Weights of a small GPT-style language model, trained from scratch on English Wikipedia: a variant of Muon for these matrices.
MLP neurons of a small language model. Each row is named by its layer, matrix (gate and up: input weights) and neuron, and shows model dimensions 64-159. Each number is 128 + 32 x the weight over its row's rms, rounded and kept within 0 to 255. Numbers have three digits each. A neuron's up and down rows have the sign that makes its largest values positive.
After each neuron's rows, "fires in" lists the words (lower case) most often at its 100 highest values on Wikipedia text that the model never trained on; "fires on" lists the tokens most often at its 100 highest values on Wikipedia text that the model never trained on.

L2.gate628:123202119110154112109065158146131166128105101143167157202124136187161139171096091129147075122135088138096142140081139114140111100123103141104131128086137138125133164087115099118143140168110091149130129045153074122141135144204086193162140127142083151126118127178139138091072095199148137159
L2.up628:124224169156158121134055098187125170127127123138130122196158148141136116165113136124124068124109130140120158126077167155096098146114087128071171110150130143136095150076127111102113128144112071171117111053148045131180124141152113202144140131179121176113120179174168120132066112145186150151
fires in: "21", "31", "32", "denmark", "41", "ramos"
fires on: "21", "32", "31", "super", "Den", "qu"

L2.gate169:130181124116176210112113166167158133100125151137126085117177115147166158137177117124093113103127091128137116145146084091197100089144074099144080125069095103189150050066147149116151117162198095124096154132126123093114081133120144133120136122173124176092146136138118150098186134102114105141
L2.up169:163176129111143118140154176117089189139130131172111135175147142173144140148119144158107142162140131170107170143160157100118105080191075111113103149098112127104134116080139095103151098161171072118125125096170131127089096082205130125155084099123139144141116149116078137152161171033123096136
fires in: "old", "former", "private", "lord", "incumbent", "elected"
fires on: "ld ", "former ", "ate ", "ord ", "ending ", "ent "

L2.gate304:114154184147147146123087070183125161120148123117188149130166110171139098107165119150144141077102115130113136131144104203167165219151150110147130124137120126090105096131142057146145147120138127166137231138119112115122141101178151175076140170136101145174126061152187177171176097130181151090
L2.up304:135146157161141171087108119150197172059143125149188118113156126169125098138158113160139122090071097141142143115148143163172142156145195095127123106164145127104136150134162093120124136137148114145178203113117129115122153107190130130118161188167117109193108055131137178159161154088150146118
fires in: "made", "give", "make", "gives", "gained", "earned"
fires on: "made ", "ive ", "ained ", "make ", "es ", "ned "

L3.gate550:113135069178115107103133136121156104126109134104108100088070116117118133145137187141132078158087100084155132145068165146100120118181149187145113205127130142131133068099178109104157083137106136144100101099106110135168164178095141134119129118143138137175124076136168091134110117143119138194
L3.up550:105143084150142080128168161130169080094070124133099061122099182167128142117146121096087137155077102126106147178080116106126086092140160139163140183110103139120157063117198078099152074174092125134101100078141105118140135116083127120091093137155111172173177103144125133111141161104130165140
fires in: "of", "according", "over", "than", "least", "18"
fires on: "of ", "According ", "over ", "than ", "ast ", "18 "

L2.gate626:145093175088084121135079133129150100158116145096082146146090104101120112133140180201117124130069179095079115108122126119092151162152173145155087118173178154140151191153191112112191184058128085110112110108114176135199151109146105110171131149106131145158067143127196146156191158101134067119
L2.up626:129135099139105112139118077128129094124187143096122125143112165123101147121145114239089149105123085081117150108145147161117100083061181148089086077129119093149105143121140145117139155142162134116096171112107185141118116085072104108170113157097182166111133124131135088135131183053127114109
fires in: "not", "see", "too", "location", "tool", "upon"
fires on: "not ", "to", "loc", "See ", "struc", "up"

L2.gate312:096108181152147139107165073147153123151117176109226150115192159120147144120087085164163166157124110185127084166127134112115042150115131103179140172029103119159195086164151129091150088057150150146134139102123108157108123125118118184110131127170148140111134126125163126119116110101154126122
L2.up312:104149121149089068123205073120141112188125140128218151083177164114166126156097118169154183156104110180083108124131129066161076206133162115130151154032153140131197099162179156041172131048149125138142164093141102132114101100121172155086111109163120163112100098085154135112105156084154120151
fires in: "2025", "2022", "2021", "2020", "2024", "2023"
fires on: "202"

L2.gate60:114135171153138159146105121075126100106109076092130157191094146070103148125103109145140133139100091123109191122152102129132127126128132145122131153147141137112172123112161110143125124125122100175139138157098117077122094131093161130070148130155126138191059098125137131115094107064104127071
L2.up60:145156071132141136114071130153127099131107099110088126154077121075149155172122153170110116107084100128104110110141098152158116148192107091107089145140176086069166114078102129108135103118117129154125143079145150207128121244147176093090143122152128052117121071156149154172123113141112152137
fires in: "about", "over", "than", "between", "under", "around"
fires on: "over ", "about ", "than ", "between ", "under ", "around "

L3.gate633:098137136167106186128077195064177139144121130110117222163109166125121120127104167170114117097076140123158112175177150125101172106156093170109108172187110071124175067159122083115147155138193120166146130113129136137136184155109131125094148088084155131161106099147133082126105162178123172128
L3.up633:129065116126110102123057181073127163151176107100137196140049102111115121140095136173103054108109125148093143186148159091060119150134064116072133135116077091167161123148088085110088127116126170165160148084172149173170140114131094168155131128075123133106110130126157135127100178125163123108
fires in: "of", "and", "under", "american", "18", "density"
fires on: "of ", "and ", "under ", "Americ", "18 "

L2.gate163:139123159137142153117133111076169107118153149119136165104116138155153126127150103108150065131100089082101201091083145135157154194109160102070158151163184113147150135136085151171094124118082076139118158101090155152124221173102131166102127175187092103171119174134178096081104134130130100175
L2.up163:137109122168132131109131114135202090085160140084117193145150134178130115139171106127148076190091070062110228134114115077135077181109125130068203152201099151115164134117104133150129129129104095151098158127132110161089181165130147149077068175197141131144161146141142101129154179151129117122
fires in: "city", "town", "side", "ground", "ft", "track"
fires on: "City ", "own ", "side ", "ack ", "ground ", "ft "

L2.gate157:162160150135185128037162106174101144041166107173142096127144093148104087098123107127118183142169097145153161147113114092096114093107144055078146125139096186095138128119105123163148157165107130149151083110084113127186115184174096185109130151090106127123124098161156109169156117171156106139
L2.up157:172152154114180126158191084151099134130167128150143067090093099170187072117103174083178120156067141140120165124148101138109117066042232072148154107146118168111112174143146138093129135171125084086102084153136119053117141165154091142113089120110125151120117101107135115152111120154100084174
fires in: "women", "men", "open", "bronze", "gold"
fires on: "Op", "men", "Women", "onze ", "ten"